config.toml
hidden_size = 256
head_dim = 64
norm_place = "pre"
tie_word_embeddings = true
optimizer = "muon_variant"
beta1 = 0.9
lr_head = 0.00707
schedule = "wsd"
decay_shape = "linear"
max_seq_len = 512
train_tokens = 438600000
dataset = "wikipedia_en"
MLP neurons of a small language model. Each row is named by its layer, matrix (up: input weights) and neuron, and shows model dimensions 80-175. Each number is 128 + 24 x the weight over its row's rms, rounded and kept within 0 to 255.
After each neuron's rows, "fires in" lists the words (lower case) most often at its 100 highest values on Wikipedia text that the model never trained on.

L2.up124 [ 90 136  97 154 141 137 128 127 115 122 154 120 128 146 129  91 124 108 136 152 112 136 133 137 118 170 101  84 135 145 114  94 111 112 132 169  94 151 137 114 115  81 100 128 113 112 139 121 158  82 128 118  97 154 169 138 110 150 113  83 127  96 108  90 147 156  92 116 124  97 106 137 153 128 138 121 135 166 109 107 124 164 146 134 170 164 118 125 134 171 132 156 140 182 159 153]
fires in: "both", "frac", "between", "morgoth"

L2.up531 [116 185  93 168 127  68  97 145  88 143 148 129 151 104 107 102 126 157 110 110 132 117  85 132 149 114 148  98 126 116 115 122 107 183 162 161  69 132 121 115 171 121 153 107 143 111 128 142 125 150 100 161 152  78 136 119 127  82 144 126 145 111 161 113 168 117 127 174 147 123 163 140 139 145 141 107 116 143 135 166 104 137 117 119 120 119  94 134 119 125 138 127 101 119 161 117]
fires in: "division", "season", "league", "section"

L8.up449 [146 135  82 138 120 166 146 139 105 130  99 110 123 135 154 161 138 130 118 121 121 128 153  98  84 124 160 101 107 155 142 150 144 143 125  92 115 152 118 130 183 130 114 123  86 127 113 127 149 164  89 122 170 127 142 101  98 123  61 110 133 141 155 111 119 166  97 158 117 138 122 161 143 173 183 139 140 117 101 151 141 112 114 111 176 114 137 120 114 139 160  95 121 101 135  81]
fires in: "as", "asia"

L2.up426 [ 77 114 159 120 165 129 120 117  98 135  97  99 134 131 182 127 140  95 125 133  86 139 122 122 139 148 147 140 144 130 120 124 136 106 149 156 114  94 132 125 101 168 186 155 123 117 155  99 139 174  95 113  63 125  98 162 121 131 133 135 102 137 160 171  78 102 113 143 116 137 133 110 135 133 117 173  89 149 159 148 130 128 110 132 112 148 157 123  73 117 118 120 141 169 140  89]
fires in: "into", "in", "became", "billboard", "entered", "won"

L8.up1022 [141  97 171  96 178 141 182 113 117 101 135 108 123  92  92  89 123 143 113 174 144 137 148 144 126  72 125 127  79 124 175  96 118 140 129 119 123 131 108 131  95 111 144 119 142 133 133 159 181 162 158 118 145 125 134  67 133 131 196 124 137  84  97  96 126 171 117 138 143 157 113 104 135 138 139 158 117 153 119 135  99 109 143 123 160 138 117 135 131 139  81 162 113 113  95 131]
fires in: "0"

L2.up247 [162 101 109  84 156 116 170 119 109 172 149 140 129 135 133  95 108 133 153  89 120 136 105 125 120  81 109 114 165 121 101 128 141 130  93 110  94 140 152 113 127 131 100 105 106 150 118 136 125 147 147 130 138 133 142 159 144 147 134 136 156 106  97 133 129 151 133 128 118  86 121 142 129 128 119 125 109 101  89 158 109 111  76 144 135 152 129  88 148  90 133 153 158 103 116 134]
fires in: "had", "oglu", "has", "have", "bluegrass"

L2.up295 [140 127 100 156 140 120 113 109 148 139 123  99  86 127 121 154  77  84 113 113 149  96 148 142 122 123 102 121 127  92 139 109 120 167  82 138 105 119 160 118 147 121 105 112 143 173 189 124 168 132 154 126 144 121 139 101 105 105 111 131 131 136 134  71 111 130 146  88 160 111 181 177 136 138 126  96 134 120 123 108 128 136 130 123 110 112 130 114 111 147 138 144 156 127 132 175]
fires in: "two", "several", "three", "four", "five", "eight"

L2.up462 [115 144  80  96 155 122 100  66 152 176 153 142 140 103 107 130 178 100 136 148 125 127 146 150 174 145 118 109 136 171 134 128 133 156 113 149 101  94 134 111 135 127 152 149 121 115  80 104 120 110 113 100 136 151  74 152 135  98 151 135 141 129 151 143  92 114 145 110 105 158  91  98 151 164 147 135  83  85 172 146 134 142 137 101 136 118 146  96 136 118 144 128 154 137 135 167]
fires in: "also", "help", "serving", "each", "helped"

L5.up766 [145 125 122 127 156 134 115 138 107 123 170 127 136 116 131 117 132 128 107 145 144 131 146 133 122  95 155 108  72 141 116  99  97 113 132 148 155 123 109 149  87 136 129  99  84 120 138 131 140 158 117 120 105  78 168 132 119 174 149 142 140  96 139 111 137 145 133 128 149 107 149 145 126 149 137 187 148  90  96 132  94 100 171  78  86 142 137 126 145  58 137 112 161 117 146 149]
fires in: "that", "t", "though", "would", "what", "how"

L7.up847 [145  98 137 133 132 136 166 101 101 110 109 154 112 172 117 113 167 120 107 151 158 105 152 151 114 116 136 151 100 133 120 138 107 131 132 164 141 127  94 119 107 132 119 145 111 145 137 122 131 127 153 158 129 106 103 137 112 126 154 104 111 164 126 113 140 120 119 100 145 147 127 144 111 167 154 101 118 139  70 121  90 124 114 129 143 133 103  93 154 140 131 148 143 120 105 123]
fires in: "3", "men", "0"

L2.up782 [136 115 114 145 162 129 164 142 119 145 127 110 160 140  98 103 118 152 121 130  71 147 181 138 147  86 153 137 127 102 134 113 111 115 111 158 139 144 121  88 116 148 118 113 147 133 141 163 163 104  96 159 158 110 160 120 125 139 110  91 128 112  84 118 123 155 140 135 131 101 112 170 110 140 116 131 113 159 116 128 174 161 184 130 149 124 169 106 111 155  97 147 149 144 103 170]
fires in: "from", "children", "those", "are", "is", "pictus"

L2.up888 [159 163 124 149 175 113  94 146 139 156 162 150 152 145 172 129 145 123 106 120 149  81 134 152 172 166 111 134 130 146 120 143 124 133 134  87 126 100 138 142 114 160 116 135 153 125 153 123 100 145 144 160  70 104 157 138 127 114 121 168 147 122 147 132 144 127  91  60 148 135 141 172 147 152  99 154 129 106 148 123 126 137 153 120 127 140 135 154 115 142 133 145 122 109 124 136]
fires in: "for", "site", "with", "where", "result", "after"

L5.up333 [150 139 139 146  94 114  89 126 117 107 166 145 121 142 135 125 126 114 134 114 114 122  99  98 128 134 116 131  91 134 119 115 116 182 145 159 134 166 126 168 146 127  91 131 128 121 129 146 147  85 127 162 150 155 107 126 147 137 132 130 129 134 137  83 134  91 120 181 126 127 149 144 151 152 105  95 166 151 158 141 160 111  92 121 136 132 102  95 124 103 131 132  84 166 119  99]
fires in: "of", "tempera", "united"

L8.up23 [108 139 130  99 116  92 137 125  87  90  99 148  74 151  99 139 129 154 145 135 178  77 174 155  91 128 134 118 146 116 111 131 132 131 103 126 123  55 166  93 103 103  91 125 134 117 131 119  80  75 119 144 121 127 185 121 174 149 166 104 166 141 128 160 144 153 119 155 141  87 139 118 142 128 130 157 143 145 138 127 103 145 139  96 202 164 127 102 135 136 134 143 101 111 113 132]
fires in: "on", "with", "just"

L8.up31 [132 133 111 128 156 148 114 131 145  95 126 138 125 127 118 141 127 128 101 150 114 136 115 141 165 125 156  50 149 149 140 108 137 130 127 146 155 128 164 119 118 102 108 104 113  61 156 138 151 106  82 101 126 135 156 136 169 116 158 153 133 155 145 132 137 124 130  76 120 121 151 168 134 120 147 109 163 115  75 139 118 167 131 135 131 146 104 161 132 104 141 163  73 139 111 164]
fires in: "to", "de", "la", "we"

L7.up159 [124  88 147  93 143 132 137 149 139 132 169 158 152 102 139 104 121  38 125  92  90 163 111 113 112 100 124 125 147 110 134 112  88  95 161 124 113 129 134 138 144 121 115 167 151 120 168 140 137  94 140 120 137 118 162 163 157 121 141 121 163 154 152 163 128 125 152 130 142 109 107 114  91 110 148 135 107  81  89  90  84 132 144 166 123  85 146  97  84 163 148 129 126 124 140 123]
fires in: "0", "3", "1", "4"

L2.up912 [147 102 125 147 145 101 147 123 127 130 144  87 156 150 117 140 140  88 142 136 136 102 149 121  94 104 142 127 138  97  45 138 134 130 146 125 124 149 121 127 103 140 142 109 110  76 133  66  73 160 141 163  94 143 136 116 160 137 122 117 113 189 133 114 171 156 120 103 119 165 145 143 129 129 132 151  93 124 123 109 126 117 149 148  99 169 139 105 146  91 110 105  85 149  99 136]
fires in: "to", "than", "not", "students", "people", "time"

L2.up786 [121 100 117 105  99 119 135 120 138 101 156 135 123 126 155 121 152 112 100 137 151 116 104 132 123 118 179 157  78 173  86 107  90 120 130 144 108  97 148 126 137 145  86 101 144 148 128 132 147 116 107  97 141 164 138 152 152 167 141 120 127  51  97  82 139 142 133 128 147 141 137 133 157 102 113 103 116 126 133 148 145  99 107 101 145 103 117 120 197 142 154 188  98 131 144 124]
fires in: "illinois", "jr", "carolina", "california", "minnesota", "florida"

L2.up398 [108 132  81 153 139 135 157 115 168 156 131 117 104 106 103 144 113 141 112 150 154 145 135 164  92 134 135 128 134 127 115 155 122 135 105 125 175 137 143 148 124 133 139 148  84 127 106 115 107 147 106  98 104 116  97 104 165 120 161 106 141 128 117 118 125 113 100 152 137 161 179 147 166 125 156 154 122 132  81 100 132  87 115 117  93 126 152 120 160 107 137 112 144 119 136 147]
fires in: "and", "or"

L7.up971 [117 113 112 157 175 138 149 106 120 140 126 121  89 105 135 107 190  96 136 148  97 137 157 134 122 124 137 155  83 133 141 107 140 124 110 159 114 122 146 122 117 189 135 139 115 172 137 106  94 112 131  80 144 142 174 153 103 147 122 177 129  84  98 119 145  97 111 154 136 110 137 164 123  92 145 133 123  86 110 110 147 138 147  91 142 154 120 141 172 138 165 126 136 114 141 125]
fires in: "in", "until", "from"

L2.up153 [157 151 130 136 126 118 143  91  59 111 126 121 129 151 159  90 143 133 130 122  84 116 139 143 174  99 116 110 163  94 134  99 117 141 115 134 161 110  70  81 132 145 120 119 100 125 162 116 114 118 110 153 144 118 106 195 163 176 101 127 113 108 128  82 183 116 156 141 120  98 113 135 155 110 152 134 142 119 111 108  85 160 139 132  97 131 130 131 102 154 110 138 128 138 122 128]
fires in: "life", "men", "people", "children", "years", "women"

L2.up720 [ 98 121 116  72 128 141 136  76 119 155  94 113  93 122  99 152 106 121 142 134 122 111 166 132 137 130  84 102 155 114 162 134 144 148  99 138 121 126 164 127 121 100 143 113  64 152 150 150 112  90 116 115 110 166 158 111  88 116 138 121 147 137 153 105 136 155 119  89  91 117 151 115 148 136 152 101 143 126 160 141 142 170 145 156 118 163  87 115 163 142 171 109 116 182 140 120]
fires in: "the"

L2.up351 [117 146 125 134 120 127 121 112 141  98 106 119 108 120 139 168 153 156 106 130 137 102 134 148 134 128 122 114 138 139 136 137  99 129 103  84 127 137  97 125 140 139 147 127 129 159 164 148 119 129 109 113 132 170  75 168 188 124 133 169 114 131  85 134 153 138 137  92  97 160 105 111 161 144 125 127  89 128 125 163  75 103 151 143 138 120 168 117 101 138 116 125 144 111 127 146]
fires in: "under", "for", "as", "after"

L7.up440 [129 146  88  84 114 153 157 125 154 118 160 129 114 109 103 110 122 161 131 125 104 126 103  65 156 163 123 137  96 176 170  92 121 142 117 136 110 132 157 100 161 115 122 117 102 131 149 138 141 118 119 145 152 136 123 118 139 174 117 173 132 113 142 142 138 106 151 123 112 138 140 133 141 155 104 127 129 102 113 153 129  76  73 109 124 153 125 108 147  82 112 116 124  90 144 141]
fires in: "few", "faculty", "of", "following", "other", "best"

L2.up298 [149 157 144 119 140 147 147  95 133 150 119  71  90 142 127 125 144 139 154 152 130 149 122 121 134  97 131 131  93  95 116 157 139 151 122 129 100 105 140 153 104 138  97 130  88 124 146 130  98  94 137 127 142 135 142 133 117  74 157 114 115 138 154 124 147 114 115 135 185 135 122 110 153  93  70 126 119 115 117 119 148  87 173 118  97  83 134 103 121 107  97 142  96 170  92 152]
fires in: "united", "uttarakhand", "u", "malta", "malathi", "us"

L5.up187 [136 124 128 138 150 128 109 137 147 124 111 118 112 145 116 118 167 149 179 114 115 132 142 138 123 131  98 163 165 146 132 162 130 151 121 120 116 123 122 169 106 130 137 109  90 178 124 149 171 138 128  99 109 139 180 142 182 125 158 141 178 106 146  77 116 106 113 141 175 106 106 164 130 116 160 101 143 139 138 154 137 150 151 171 121 151 139 114 133 116 151 109 110 122 131 114]
fires in: "of", "gov", "framework"

L5.up812 [167 131 134 141 110 139 207 182 139  96 143 158 116 118 204 117 108 134 119 124 107 105 119 145 163 139 157 164  85 118 103  97 115 136  89 131 134 100 130 116 155 121 110 108 119 105 182 134 128 158 155 146 167 164 127 122 103  97  96 157 128  97 148 134 146 150 113 136 134 120  84 146 132  94 120 138 136 145  88 127 128 130  92 116 119 137 126 103 121 152 132 147  91 190 154 108]
fires in: "his", "after", "him", "her", "over", "for"

L7.up452 [143  70 156 154 144 121 125 111 130 111 123 106 112 142  81 147 118 119 115 130 139 153 170 142  88 128 195 112 150 149 146 115 111 134  99 121 164 125 147  88 161 131 106 129 105 102 156 114 136 124  74 126  83 145 109 114 156 117  79 157 127 141  99  83 142 117 135 106 150 153 125 135 135 189 124 162 149 140 147 163  97 173 131 161 137 120 100  92  79 150 142  81 126 149 109 171]
fires in: "to", "can"

L5.up426 [139 114 129 138 121  77 112  81 155 123 128 170 129  95 111 140 150 113 147 125  86 156 147 162 112 130 139  93  87 157 102  88 104 134  98 150 108 130 126 151 124 129 122 120  76  92 104 114 144 116 148 113 138  75 133 116 138 165 130 132 172 172 146 127 104 109 103 116  93 106 144 120  96 121  79 139  98 120  96 116 177 142 107 126 165 159 109 116 146 120  74 141  98  88  83 168]
fires in: "that", "which", "who", "it", "he"

L2.up137 [135 131 139 174 132  95 149 124 128 134  86  93 109 149 171 129 125  96 155 122  85 131 131 102 127 135 122 113 133 105 200 138 107 141 122 114 155 133 144 123 137 139 144 147  98 133 150 176 122 113 150 148 110 110 168 146 126 110 113  91 102 115  91 114 198 177 114 173 117 102 109 139 111 101 149 130 110 134 151 155  75  98 141 142 122  75 103 165 136 124 170 127 160 131 118 103]
fires in: "american", "liberal", "new", "canadian", "national"

L7.up793 [112 152 159 103 134 146 119 145 144 179  87 128 160  70 119 165 151 122 118 122 147 142 134  80 104 154  89 178 104 137 136 160 127 106 119 128 135  99 158 166 152 142 144 130 133 136 136 119 138 153 114 119 110 112 134 145 110 100 122 174 158 145 141 100 152 112 131 113 107 157 112 145 125 144  94 163  71 100 114 143  73 130  81 158  86 151 105 170 126 132 104 113 141 136  92 113]
fires in: "world", "party", "name", "rank", "event", "album"

L7.up867 [142 155  93 102 146 122 125 142 176 109 168 127 122 163 142 143 136 150 117 153 122 136 150 122 137 143 133 117 142 120  99  57 149 107 116 102 137 123 137 150 127 121  93  93 107 125 134 114 149 135 127 141 100 175 172 186 100 154 139 161 149  90 131 110 126 138 118 102  92 161 105 143 121  94 153 158 144  83 140 152 145 157 123  80 103  82 167 156  84  95 121 157 118 117 127 141]
fires in: "she", "that", "this"

L5.up374 [155 173 123 167 148 174 103 129 128 121 110 138 105 141 162 145 121 124 107 177 144 135 123 150 123 103 145 128 111 125  97 101 107 158  97 180 139 106 150 120 132 153 125 154 138 107 102 144 125 163 165 128 130 134 128 170 135  84 137 110 129 141 148 122 100 165 134 158 123 134 128 169 138 105 153 122 150 161 119 154 104 102 116 102 141 163  63 113 114 110 146 118 106 121 106 103]
fires in: "of", "by", "cohen"

L2.up669 [ 93 153 165 163 122 135 163 134 146 143 111 162 157 116 149  57 135  96 123 152 114 118 112 122 113 121 121 155 128  99 133 140 102  85 106 105  83 152 103 124 129 155 128 140 116 157 148 158 117 161 119 109 133 156 112 129 134 115 135 117 155 104 127  98  89 127 107  95 188 123 156 104 101 173 135  75  77 112 131 137 168 134 120 103 124 149 126 146 142 114 145 141  94 125 138 111]
fires in: "from", "released", "used", "based", "by", "due"

L5.up445 [132 117 129 130 112 154  98  91 134 130 117 124 157 131  96 123 115 133 105 143 146 100 153 155 143 199 149 158 150 170 135 125 111 100 106 125 131 137 153 134 133 143 128 120 113 131 128 138 125 123 148 141 115 130 134 135 114 125 123 145 102 150 125 173 137 153 115 125 117 174  85 172 149 109 136  77 154 112 106 124  71 111 121 112 105 155 154  92 109  80 163 113 122 109 108 117]
fires in: "of", "and", "for", "soccer", "edwards", "the"

L5.up985 [145 139 118 111 118 145 144 134 122 128 127 127 104 137  83 115 111 127 167 162  83 103 149 141 152 143 110  80 117  73 120 136 161 110 117 137 108 161 152 124  94 119 174 190 100 124 105 118  94 126  91 111 155 136 150 171 137 140 101 147  92 140 107 115 115 132 118  87 113 117 129 156 147 109 132 136 144 121 131 136 117 146 102 133 160 112  99 104 100 127 163 173 115 145 125 139]
fires in: "the", "with", "against", "for", "some"

L2.up950 [134 129  79 178 178 125 129 126 132 148 131 129 149 130 114 112 150 146  98 165  98 116 152 108  81  92 111 137 108 138 150  92 102 103 131 142 112 121 123 124 143 133 108 121 143 144 155 105 146 186 178 135 130 138 135 143 143 115 109 124 147 159 135  96 112 124 108 133 137 125 147 136 136 121 143 100 124 140 132  94 170 132 138 118 126 139 135 120 128 160 129 143 105 159 124 115]
fires in: "from", "of"

L2.up806 [142 116 108 126 117 135 135 114 130 120  82 166 110 116 134 127 158 145 152 113 105 144 106  71 123 109 125 101 162 102 178 144 112 162 144 148 137 171 145 127 135 121 152 121  95 118 130 129 142 142 161 119 171 149 124 106 105 146 135 129 162 132 126 144 120 134 110 149 125 123 124 135 109 112 142 121 167 138 113 165 125  88 125 116 125 129 160 120 176 101 128 101 156 106 130 125]
fires in: "the", "japanese", "american"

L8.up661 [107 144 138 125 135 115 147 122  99 147 139 142 127 124 129 122 158 123 148 157 124 171 140 154 149 113 137 137 141 144 167 115 149 141 115  99 181 142 135 137 140  99  83 111 109 165 145 123 129 136 165 114 159 150 127 149 164 120 172  88 129 141 136 115 142 103 129 109 147 135 129 134 166 113 117 129 133 194 138 120 103 125 137 129 135 102 105  76 177 162 137 106 107 117  91 112]
fires in: "1", "2", "0"

L2.up454 [111 135  93 164 148 154 105 161 144 141  84 119 121 126 105 128 113 162 141 111  95 123 110 153 111 142 128 153 113 109 108  78 100 121 131 148 148 111 147 144 105 113 111 154 187 114 135 154 148 139 124 133 121 136 156  94 134 140 146 158 174 112 121 146 139 100 137 118 138 142 146 170 154  87 151 110 100 118 134 143  99 104 125 127 137 102 122 122 122  78 173 154 157 123 159 109]
fires in: "college", "university", "switzerland"

L8.up343 [134 138  96 122 138 102 151 157 121 133  90 152 168 155 139 136 118 116 104 149 118 154  74 176 157 144 157 142 135 148  88 118 140 137 143  93 105 145 140 134 156 126 126 142 103 109 163 154 114 109 147 128 135 147 132 158 108  93 118  88 149  99 118 133 144 109  68 146 103 149 102 115 191 107 108 204 131 140 143 112 114 103 146 143 185 140  57 143 159 137 126  97 109 123 140 142]
fires in: "he", "miller", "chenery"